Part of a small language model's weights.
Size: 21 layers, MLP 768 GELU, vocabulary 8192, 10.9M parameters.
Architecture: LayerNorm before each block, tied embeddings, normalized queries and keys.
Training: a variant of Adam for these matrices, 11484 steps.
MLP neurons of a small language model. Each row is named by its layer, matrix (down: output weights) and neuron, and shows model dimensions 64-191. Each number is 128 + 32 x the weight over its row's rms, rounded and kept within 0 to 255.
A block is one neuron, or neurons of one layer that tend to fire together. After each block is what it responds to, as a language model described it from the Wikipedia text at the highest values.

L16.down657 [132 120 163 123 158 127 143 111 122  62 136 139 139 137 140 142 173 103 135 117 136  92 123 106  82  86 135 126 115 122 128 124 124 133 119 130 124 162 129 156 110 189 148 104 151 145 107  77  96 138 147  68 175 124 112 138 145 114 154 177  79  73 145  68 146 177 155 180 129 170 162 121 143 118 168 144 129  80 116 193 107 124  65 166 138 159  78 157 135 165   5 145 136 157 113 117 126  85  63 151 125 134 121 134 148 145 143 108 118 176  92 148 130 104 180 153 165 106 107 182 135 144 139 139 206 130 120 109]
Fires on the first fragment of a longer word split into pieces, often a Latin-style prefix like ex, dis, al, super, pre, after to, un-, hyphens, or quotes.

L16.down353 [145 115 140 150  91 134  46  82 102 115 145 101 157 135 125 116  99 125 116 148 135 124 141 151 148 140 103 136 106 155  94 122  45 174 119 122  95 131 198  98 151  88 150 121  57 139  77 116  88 178 118 121 146 162 111 119 144  94 171 191 142 124 111 188 124 115 135 166 165 173  87 106 137 152 117  89  92 117 122 132  86 151  87 153 115 127  84 126 131 153  38 128 160 121 139 107 110  99 140 143  98 158 165 143 134  34 145 194 176 164 124 141 169 116  88 133 116 146 136 110 196 138 149  84 207 113 130 160]
Middle pieces of words in infobox field labels, section headings, tables and acronyms, such as Chemi-cal, Z-IP code, m-R-NA, CPI(M), AT-S-F.

L10.down26 [165 222 120 105 193 196 100 139 155  97 171 120 129  95 131 153 128 139 175 135 133  53 116 103 140 105 120 105 127 121 149 136 113 146 115 121 110 159 106 121 155 139 116 113 105 133 110  96 115 165 134  78 144  45  91 217 103 155 144 107  75 144  75 164 119 121 153 148 143 117 169  90 106  93 113  83 144 141 141 113 176 132 153 128 105 102 184  54 156 110 104 122  95 181 110 107 102 111 158 114 117 155 181 136 112 159 166 204  49 151 131 135 133 157  92 202 155 110 136  82 119 162 119 148 110 146 173 121]
L10.down102 [130  90  94  82 104  48 113 135 208 169 151 141 136 108 201 180 121 116  83 111  84 106 140 137  97 111 118 110 132 128 125 137 173 141 100 115 140 140 135  81 171  81 135 154  86  83 129 129 159 124 155 126 112 182 133 121 136 139 121 174 185 131 159 118 152 145 136 108 136  95  93  95 178 166 128 227 140 169  63 127  92 103 123 132 162 118  95  68 125 118  89 130 152 142 140 126 103 196 124 110 159 107 150 103 188 122  97 139 123 131 206  54 108 100 177  78  62 106 129  64 134 130 149 173  73 116 135  76]
L10.down132 [ 85  83 108  94 231 134 162 157 129 142 112 114 127 132 157 167 160 117 101 114 111 143 154 174 163 145 127 168 122  74 136  94  91 130  91  80 123 109 109 115 186 168  63 151 181 123 117 122 115 106 171 131 101 211 109 125 119 114 104  87 164 192 146 178 113 104 145 116  46 137 157 157 144 112 124 137  80  96 113 146 157 116  87 130 113 104 143 110 112 117 139 175 175  52 113 169 141  90 129 173 129 141  90 179 100  88 113 150 121 109 123 144  99  85 140 151 146 141  56 114 100  97  84  94 125 154 100 167]
L10.down195 [ 58 107 120 134 137 118 160 116 142 148 107 150 131 130  97 110 128 125  73 132  99  87 141 115 105 155 111 122 130  57 129 119  97 177 126 116 185 100  98 100 131 133 133 139 132  79 118 167 157 149 137 114 100 143  93 146 196 180 166 146 146 139 153 206  51  94 130 138 140 154  97 111 130 103 172 130 122 100 171 142 165 165  88 115 133 154 157 154 174 136  62 109 161 141 167 150 115 155 129 135 158 105 169 148 142 127 156 111 165  79 111 142 107 175 121 117 177 113 155 104 123 137 153 165 115 205 124 148]
L10.down219 [ 89 127 107 171  73 131 154 115  94 153 168 127 110 146  94 102 114 101 108 127 144  55 132  91 128 111 111 115 148 131  91 122 141 128 120 135  64 124 101 155 133  90  81 155 168 104 208  36 147 159 179 174 100 156  91 135 182 121 149 168 140 141 113 120 106 125 133 163 134 161 109  84  75 159 150 138 172 114 128 146 136  99 126 141 124  94 124 144 166  82  93 141  81 181 135 127 103 124 186 109  68 171  98 112  63 181 134 134 106 151 123 121  80 153  91 111 186 161 155 192 122 120 149 155 226 117 148 135]
L10.down246 [126  97 130 125  82  99  81  88 131 158  95 179 115 114  98 150  90  86  85 111 120 138 154 140 147 119  76  76 122  90 182 111 152 207 131  97 120 125 106 144 135 112 113 227 113  94  66 123 169 178 139 142 109 171 169 132 144 128 103 161 128  70 109  63 152  79 165  97  95 147 116 167  77 132  69 145 138 156 175 112  94  99 150 152 122 150 141 173  91 128  45 145 146 119 175 155 151 141  92  95 174 142 170 170 127 140 144 105 117 132 113 103  81 100 120 115 125 152 179  84 139 135 139 111  87 150 101 129]
L10.down257 [188 119 141 146 188 136 186  96 149 139 112 131 165  96 154 135 227 137 180  66 100  86  93 168 171 121 147  93  87 104 164 159  83 192 119 147 136  77 159  81  82 131 109  78 149 151 150 136 142 138  92 120 139 189 161 150 127 185 124 157 180 134 171 116  77 120 119 135 126 102 109 138  86 112 139 133 116 173 170 135 105 158  90 130 121 114 181 137 115 180  22 117 140 176 110  97 101 124  94 180 120 153 153  97  86  97 113  87 112 140 147 142  85 154 137 135 124  97 134 160 101 178 129  98  78 107 135  80]
L10.down582 [146  60  96 105 104  89 156 140 159 109  74 151 139 180 136 125 134 134 118 117 152 116 157 132 127 125  99 155 107 146 145 111 144 122 101  88  88 167 132 133 141  93 108 152 103 115 106  82 148 117 136 139 167 133 157 124 123  73 112 119 181 125 108 127 100 146 162 142  84 142 134 104  76  89 152 135 166 176 168 108  98 139  86 146  99 103 106 125 149 134  28  47 208 146  95 136  77 126 117 111 164 153 129 142 122 148 153  54 116 106 157 149 127 178  89 130  79 167 176 155 134 142  97  68 125 143 124  74]
L10.down615 [116 107 132 157 115 124 165 120 152 105 171 153 142 114 115 155 152 135 128 162 143 140 174 138  66  85 143 147  66 106  82 158  97 130 185 139 148  73 132 105 104 112  86  98 127  57 156 165 102 155  91 196 151 158 106  93 141 116 107 186 186 167 140 126 142 142 151  86  97 128 102  71  91  58 155 110 133  94 124  83 143  89 170 175 119 133  93 140 178  94   0 117  72 146 134 127 102 126 113 176 206 176 170 139 120 161  98 164  99 183 131 104 147 120 108 136 105  94 114  75 141 150 106 113 100 112 106 101]
L10.down625 [165  85 117  75 103 151  84 176 118  90 105 185 129 175  74 133 226 196 228 166 106 100 140 102 117  96 130 148 109 143 104 131  95 153 167 141 136 159  73 155  98 135 153 102 132 104 117 134  92  76 113 145 145 110 136 127 100 129 133 134 183  87 160 179 104 127 114 107 162  73 136 120  57  37  71 124 104 136 136 100 130 139 135 142 171  86 122 154 126 151  56 152 174 114  83 101 153 109 129 119 125 159 143 146 114 182 173 100 146 131 122 115  94 107 141 171  96 116 140  92  99 143 100 150  60  96  97 166]
L10.down648 [ 68 125 173  39 105  82 129 130 124 170 131 137 174 152 132 113 145 119 134 186 130 179 176 111  60 114  76 123 104 156 123 135 140 105 134 162  97 126 149  95 134 120  65 159  68 131  72 136 111  98 118  77 114 186 167  74 117 142 160 152 152 146 140 118 125 171 132  86 202  97 155 165 139 159  86 130  90 124 136 138 166  94 122 131 135 180  97  74  88 103 114 117 178 118 168 131 157 161 141  66 140  85 134 125 120 161 147 110  82  55 128 133 111 110 130 144  95 187 112 134 110 161 131 190 148 163 109 130]
L10.down649 [123 143  71 134 130  76 117  93 192 113 139 144 138 104 129  74 156 136 144 138  93 146 120 150  86 128 118 157  98 114  89 106 103  98 115 146 158 167  45 183 117  81 105 141  98 154 140 119 197 117 107 145 133 205  90  72 153  96 207 156 164 113 160 154 125 116 174 205 144 108 148 102 110  96 115 130  88 109 111 128 179 141 123 122  92  70  77 136 129 181  89  93 163  88  94 207 100  93  80 138 137 130 169 131  89 152 141 118 138  96 122 179 129 138 124 147 132 104 107 158 140 130 117 149 174 176 119 148]
L10.down700 [154 132 116  86 119 152 120 106 113  84 131 138 133  93 128 127 131 130 175 117 141  86 166 143 167 150 151 155  97 133 184 150 146 133 163 122 162 155 119 137 142 129  80  76 153 107  78  87 134  95 104 106 181 170 144 136 116 117 135  91  87  82 128  71 140 129 183 170 116 155 143 114 174 150  88 120 135 161 100 105 172  84 124 163  81 111  85 109 109 142 233  78 147 145 107  91  41 101 153 167 107 172 114 110 100 108 107  94 152  76 124 156 148 164  64 138 143 137 128 150 103 201 115  83 104 156 173 132]
L10.down703 [182 163 142 128 102 116 148 158 157  95  93 108 105 114 134 169  96  93 128  98 172 172 117  66  68 132 105 131 103 163 123 178 122 115 143  87 105  98 122 130 145  76 150 106 101 141 155 154 105 159 194 104 184 181 104 140 139 161 167 174 113 125 109 116 122 150 185 116 115 153 171 113 130 153 150 126 104 118  85 151 120 142 128 153 112 114 116  70 165 116  48  95  92 133 114  65 127 119  93 134 144 143 126  51 169 146  98 113 124 144 151 125 117 169 117 101 149 146 108 103 144 146 179  78 120 134 132 107]
L10.down704 [103 130 169 142 121  86 113 172 133 131 115 119 143 174  99 140 159 157 138 149 134 144 100  92 156 118 142 141 158 111 140 115 155 153  82 135 133 117 120 209 159 113 130 103 126 109  85 118 133 184 121 154 123 150 101 141 101 100 121 160 167  60 195 151 112  94 158 119 149 150 135  71 144  31 108  96 146 113 136 182 160 117 189 139 148  80 123 131 174 128  81 130 111 174 139 224 137 115 110 121 115 138 125 136  73 132 146 187 133 143  32 112 101 157  93 121  86 201  94 119 127 154  92 125 217 110 147 115]
L10.down736 [113 154 165 132 179 164  66 123 131  99 143 106  97 128 137 130 175 121 128 120 148 183  51 155 130 102 138  91 118  98 156 136 132 150 117 168 162 167 109 124  80 184 165  87 125 144 132 131  87  69 156 101 132 132 121 110  94 121  75 171 108 154 172  66 119  97  86  78 119 153 152  71 153 201  89 149 164  78 165  88 132 144 143  99 177 118 133 106 135 183 138 109 144 130 122 137 163 104  91 119  92 121  51 156 118 109 121 120  97 101 111 108 121 140 172 149 121 174 122 127 164 142 122 140 125 149 139 163]
Tokens that open a section heading or field label after a line break, such as == signs, History, Distribution, Bibliography, and infobox labels like Population, Party, Species.

L7.down97 [121 189 176 108 127 115 194 196 160 144 203 130 107 134 139 105 105 114 118 115 110 103 103 163 147 121 121 127 107 149 125 200 103  95 135 167 119  25 136 159 124 113 108 157 143 117  65 197 156 173 101 112  94 190  88 101 158 178  86 112 106 134 122  72 189  79 123 162 153 174 164 119 105 152 124 161  97  97 144  90 116 149  78 158 138  85  88 134  63 162 112 100 171 107 140 117 191 135  93 151 132  97 188 115  78 121  98 113 152 103 137  69 180 113  95 176 129 108 173 105 194 117 123 112 110 150 128 139]
L7.down141 [138 188  97 126 177 166 103 192 114 148 106 154  96 112 110 129 119 142 112 173  68  96  88 152 130 147 103 142 153 185  81 143  96 151 205 190 110 160 148  62 174  96 167 109  84 122 108 169 137 125 144 132  58 156  83 109 102 191 140 153 140 125 122 111 104  94 159 198 134 115 110 152  85 122 106 145 157 108  66 118 112 177 122 188 103 157 113 141  74 123 178 148 118 111 153  88  87 120 105  90 155 114 114 142  45  85 130 133 143 181  74  81 120 148 124 105 153 122  91 113 134 113  91  97 130  70 148 134]
L7.down528 [173 210 131  47 140 150 202 219 109 112 202 191 122 114 130 123 168 105 160 138 105 142 126 169 161 131 147 127 110 202 107 168 107 108 139 167  60 104 145 106 122 114 110 127 194 141 101 125 125 154 122 134 135 182  91 120  99 164 134 102 145  68 110  58 175  97 196 155 137  91 126 137  88  86 149 131 156  99 122  52 121 111 113 172 143  91 115 155 101 149 121 155 105 134 143  76 115 144 102 147 145 122 157 105  73 102 114 106 126 142  95 107 136 150 113 112 108 116 162 121 161 114 114  93 108 108 122 199]
L7.down661 [130 157 159 112 102 201 130 145 139 116 109 157 111 179 125 181 119  55 159  98 106  90 139 186 160  85 113  92 130 159  94 114 147 103  96 172 129 175 167  95 137 143 114 122 224 141 119  91 114 147 115 106 155 169 106 118 169 191 117 107  92 150 144  89 194  92 128 165 115 132  82  70  89 154 136 154 106 120 109 118 129 110 175 204 122 107 154 120 130 178 117 165 123 166 106  83 154 124 138 148 176 116 123 110  46 133 133 133 123 115 158  66 105 123  74  73 145  87 151 161 184 180 126 104 156 183  98 149]
First subword piece of a word that directly follows a hyphen, opening parenthesis or quotation mark, e.g. two-ho(ur), "over(ambitious)", (now).

L7.down293 [199 105  97  67 173 143 135 128 197 102  99  80 106  96 136 144 165 134 103  94 180 108 116 168  89 108 123 159 127 179 120 113 146 169  95  87 120  98 132 163 106  86  87 219 112 123 194 114  84 133 109 155 110 141 193 122 138 139 104 144 124  99 159 162 158 166  91 114  72 124 160 135  74  81 186 127 120 111 133 130 139 118 147 121 130 168 145 153  90  97 130 161 111 133 120 149 139  96 151 126 123 166 142 132 141  55 131 141 105  88 160 125 135 168 131 118  74 203  72 124 192 118  82 180  81  68 123  99]
L7.down323 [ 93 144 111 176  92  99 145  85 132 161 116 156 116 112 144  99 140 127 117  98 144 101  93 132 119  82 142 203  64 128  85  89 114 165 142 130 127 158 164 122 126 102 116 132  77 146 136  95 150 117 130 134  76 199 161 149 118  37 146 154 151 136  98 122 135 133 174 139 117 121 144 118 136 134 129 118 204 155 185 188 116 172 160 147 137 131 141 102 129 117  35  92 179 189 131  55 115 137 120 145 118 152 125 149 123 160 147 109 134 107 113 148 125 139 147 127 137 140  92 137 120 179  81 126 164  86  97  51]
L7.down387 [120 115 129  96 132 133  98  98 187 114 176 109 137 137 130  72 143 138  81  71 141  98 186 142 156 153 165 123 177 132  85 120 111 101  83 102 137 107  70  97  90 119 115 191  82 151 175 120  82 109 138 127 143 198  95 120  92 152  91 151 123 133 203 182 126  67 143 147 155 123 110 111 122 103 168 171 100  53 102  63 113  92 176 113 162 156 129 157  89 123 143 169  72 159 141 107 118  77 107 110 141 148 111 144 134 130 145 149 151 131 119 105 136 107 137 122 120 131 125 118 113  93  98 189 139 179 184 156]
L7.down714 [157 153 101 157 159 100 163  87 226 118 172 123  63  77 137  98 157 111 145 130 177 106  91  77 117 149 150 110  78 128 139 149  95 147 109 122 155 152 107 179  88 153 152 152  98 167 167 133 143 174 106 147 102 199 151 145 131 107 143 158 178  76 119 214 111 139 130 151 105 107  85 121 150  99 122 150 185  80 140 169 126 120  88 123 125 177  92 128 165 131  26 150 113 198 111 124 147 138  84  73 144 149 129 101  76 143  91  50 163 113 150 172  93 112 170 172 133 121 102 112 176 125 120  97  81  89 112  95]
Opening words of standard headings and infobox labels after a blank line, e.g. Professional ratings, Species of plant, Senior career, History; weaker on prose like released, million.

L10.down0 [140 132 116  94 118 174  84  86  52 163 166 152 127 169 153 111 125  90 161 120 100 128 157 148 173 162  96 112  94 112 209 155  90  85 162  71 115 148 157 100 118 147 134 113  74 132 131 154 169 129 145 137 132 125 110 122 144 130  71  78 102 115 151 103 147 102 181 102 166 191 135 115 108 120 129 141 108 126 163 109 152 109 155 144  72 146  95 162 177  79 140 158 125  97 178 109 185  97 155 103 117  99 132 174 148 150 176  91 154 181 149 119 142 146 122 136 137  73 142 183 148  96 104  53  94 172 117 163]
L10.down18 [ 98 214 101 110  37 167 148 121 109  75 176 179 160 158 119 170  92  89 150 135 144 108 135 162 122 108 130  47 144 139 185 175 105 122 102 133 135 109 111 109 148 126 103  96 236 140 136 153 122 138 110 128 157 175 101 132 168 164 147  88 126 138 157  96 191 145 159 131 169 141 109  75  95 164  95 135 119 104 135 121  83 127 135 173 112 104 156 138 104 158  58 125 118 167 128 134 141 135  99 150  91 132 135 118  66 119 104 153 129 122 158 136 157 111 102 107 147  94 197 147 125 111 149  91 177 146 177 151]
L10.down124 [110  97 114 199 109  97 123 130 158 181 113 130 151 102  65 116 151 130 112 147 202 151 107 118 124 107 119  72 156 125 125 152 140 141 151 118 167 137 129 134 145 136  88  97 152  92  93 170 103  89 161 152 149 217 157 111 153 163 103 142 186  94  97 115 113 176  94 137 135 133 144 155  96 129 160 176 128 124 175 179 118 124 146 114  67 148 106  81 163 118 121 113 124 103  92 142 116 120 124 158 125 129 129 116 142 159  99  99 133 110 107 151 157 150 134 122 175 105 173 133  97 154  81  63 132 118  96 161]
L10.down146 [118 179 126 117 128 165 143 131 115 115 106  83 111 167  84 129 120 152 155 147 156  66 184 149  95 136 147 123 174 145 140 133 137 126 144 110  98 103 162 126 169  68  47 146 129 136 233  99 129 140 135 130  86 153  89 115 154 123  92 104  81  82 120 111  86 126 114  81 168 156 153  82 168  63 146 130 161  80 102 123 126 171 107 152  81 167 122 112 162  92 151 154 114 146 177 155 113 167 123 103  86 151 143 110 137 115 184 212 170 123 142 108 122  95 148 118 107 118  90 171 154  77 158 100 191 136 166  95]
L10.down185 [167 102 100 105  90 139 142  66  89 179 134 132 178 145 146  97 126 170 101 142 142 176 101 137  83 152  62  69 124 102 102 166 153 131 100  91 145 148  62 128 125 109 144 115 165 110 136 118 122 139  98 179 157 162 163 112 158 124 113 185 102 105 119 156  91 151 204 126 160 124  97 153 138 102 165 142 111 162 152 122 137 169  90 127 162 115 129 137 154 154   0 135 163 147  84 134 175 151 118 153  92  97 127 118 151 143 126  64 161 129  64  96 191 162 185 132  92 144  65 124 143 135 143 156 108 104 140 125]
L10.down188 [105  34 129 131 129 176  75 107 109 177 179 150 152 170 129 121 128 162 155 109 116 136 158 121  96 121 125 159 144  96 170 122 122 144 133  84 102 145 130 165 155 162 129 114  59 122 164 164 164 117  95  90 117 112 133  96 178 176 125 149 109 167 117 144 149  58 122  92 148 154 105 135  98 105 100 118 162 141 165 107 122 187 163  42 126 118 109 152  78  50  85 121 139  93 122 138 109 154 137 136 168 107 152 113  92 124  78 114 146 137  85 168 144 186 184 130 140 132 140 110  86  90 179 142 108 143  58 146]
L10.down306 [101  78 112 115 174 128  93 146 153 100  91  66 120  90 123 110 157  79 185 109 190 176 136 169 159 126 120 131  86 116 118 131 128 102 161 118 102 130 108 147 134 138 155 101  73 196 127 113 133 173 138 126 184 157 154 103 131 110 142 136 118  73  95 105 161 145 160 120  99 109 138 107 157 188 143 141 119 100 138 184 162  99  73 120 168 141 151 166 151 111 145 148 126 124  60 127 179 156 121 109 136 173 151 145 107  71 123 182  49 128 145  96  64 152 144  61 165 112  97 132 140 103 142 161 120 145  85 134]
L10.down357 [ 94 136 110 122 153 145 162 119 135 176 127 160 142 143 124 145 121 178 141 111 133 173 197 120 169 129 159 123 132  98 120 133 137 181 110 197 121 135 122 114 161  84 101  98 165 168 135  79  77  81  92 153 133 134 146 184 107 136 129 120 176 167  90 117  69 114  69 116  76  81  98 110  91 114  67 100 110 122 166 109 156 100 142  88 133 124 126 140 139 111 121  91 128 117 131 160 187  61 161 145 114 148 103 122  98  74 127 106 133  96 148 138 185  61 112 137 139 163 169  98 129 159 101 200 110 128  86 130]
L10.down426 [151 130 153  71 119 133 105 140 153 155 118 152 169  47 144 168  45 141  62 153  96 133 156 120 176 150 126 141 124 156  92 123 153 108 206 102 137 132 140 151 128  98 156 216  91 144 166 110  67 155 125 148 116 196 134 108 116 107 121  67 122  87 143 167 116 148 115 124  75 132  41 137 108 103 119 136  76 150  93  50 141 118  56 161 120 170 134 131 126  92 148 121 198 127 151 141 157 171 169 168  85 102 106 142  86 144 123  73 145 137 120 127 183 110 191 111 132  98  95 153 163 123 115 143 111 106 108 135]
L10.down427 [137 102 123 116 134 157  92 105 151 129 144  87 104 158 116  94 130 110 163 118 173 166 190 140 133 104 202 121 112  67 111 153 133  89 114 143 112  80 118 131  90 163 148 106 108 130 104  89 143 145 128  91 158  68 162 138 127 104 153  72 101 180  96 107 143 179 175  94 116 108 152 206  95 171 138  89 136 163 108 112 134  81  42 147 141 146 158 135 118 106 107 140  37 134 121 148 120 103 169 144 112 109 149 138 145  85 151 185 159 151 132  78  85 171 124 138 139  83 135 195 167 146 189 147 134 148 183 162]
L10.down499 [102 139 120  78 105 130 109 140 135 175  77 108 117 114 215 142 119 180 143 115 113 154 103 103 114 122 101 146 106  85 128 102 167 173 115 109 156 120 106 133  93 138 100 115 143 100 125 101 107 191 140 125  96 140  87 132 172 101 172 128 112  55 161 111  73 179 169 168 100 141 134 142 128 166 128 148  97 109 113 168 148 115 109 156 133 128 115 120 161 117 153 130  93 105  97 124  88 181 103  93  92 148 129 160 156 114 137 171 120 174 173 169 132 103 145 155 176 145 124 109 156  57  35 141 149 139 174 154]
L10.down505 [147 109 193  87 122  92 132 103 141 115  94 129 148  87 157 144 135 152 158 135 129 107 169 127 130 163  93 150 144 144 152 151 224 112 201 148 151 125 104 170  80 118  64 174 129 106 145 161 163 111 124 104 117 127 122 152  99 120 104 120 167  99  82 101 120 158 120 135 162 164 117 112 126 164  57 111  67 165 109  91 144 106 155  88  99 170 132 118 151 124  89  75 187 169 120 109 159 114 152 112 175 108 173 186 170 158 111 137  72 121 154 119  99 150  84  94 140  81 113 117 151  67 178 110 111  92 145 127]
L10.down616 [118 174 123 116  86 156  76 138 158 160 114 167 114 143 164  65 168 148 107 106 143 116 158 121 126 166 144 155 146  94 104 106 142 129  72 104 154  97  86 182 128 118  82  72 109 109 151  89 141  36 152 116 141  94 113 161 201  92 200 125 197 174 135  88  47 129  59 171 141 103  87 137 142 108 171 137  55 103 138 121 122 115 107 155 110 102 140  71 144 131 193 138  94 128 113 127 119 122 125 169 118 147 163 129 104  77 105 184 148 153 178 139 139 168  95 120 175 104 158  63 115 135  80  89 178 155 199 131]
L10.down635 [119  84  44 112 105 177 120 130 125 160 103 120  96  81 130  68 189 154 148 146 146 181 177 132 160  72 149 115 208 171 133 133  60 124 119 108 122  97 113 165 144  98 117 149 132  89 111  60 146 153 125 136 127 128 117 113 136 110 115 171 191 121 129  58 163 154 148  85 134 103 139 146 158 154 120 135 117 159 154 158 143 183 143  78 115 177 170 159 129 102  13 123  96 138 156 124 105 106 147 107 119 120 166 148 126 129 154 117 112 129 166  97 124 123 150 100 111 144 212 157  82 149 112 139 106 134 158 122]
L10.down696 [125 135  98 151 102  93 216  99 186 130 120 147 100 138 140  63 104 154 174 144  89 186 136 119 166 116 121 151 111 133 154 125 121 126 245 143 107 102 109 126 183 111 127 109 124 133 173 126 142  88 115 136 127 179 150 131  97 193 107 123  90 140 150 128 106 133 119 121  92 152 123 144  80  71 111 144 161 146  92 102 150 170 204 179 142 112 149 147 108  98  48 123 152 148 165  71  82 126 150 113 153 147 116 144  67  95 103  93  66 124 149 156 121 128 135 161 120 162  99 100 129 148 143  54 143 128 138 150]
L10.down751 [142  65 129 103 156 116 172 113 132 132  89 139  58  91 138 131 115 165  98  95 146 126 134 107  97 147 126 109  94 130 123  89 129 129 150 127 102 116 103 178  83 166  94 136 174 127 158 144 119 106  70 158 139 128 126 145 155 157 121 166 153 142 146 128 176 162 104 177  56 165  99  92 169 108 127  91 120 131 171 160  93 109 153 163 118 126 136  68 125 132 110 140 109 150 161 120 124 139 106 104 109 118 150 100 107 142  80 132 207 130 139 141 136 172 139 248 171 111 134 156 176 162 129 121 161  55 134 106]
Early tokens of Wikipedia section headings and infobox labels, often mid-word, e.g. Des-c-ription, Honour-s, Career, Legacy, Preceded by; also word pieces after hyphens like co-pro-duced.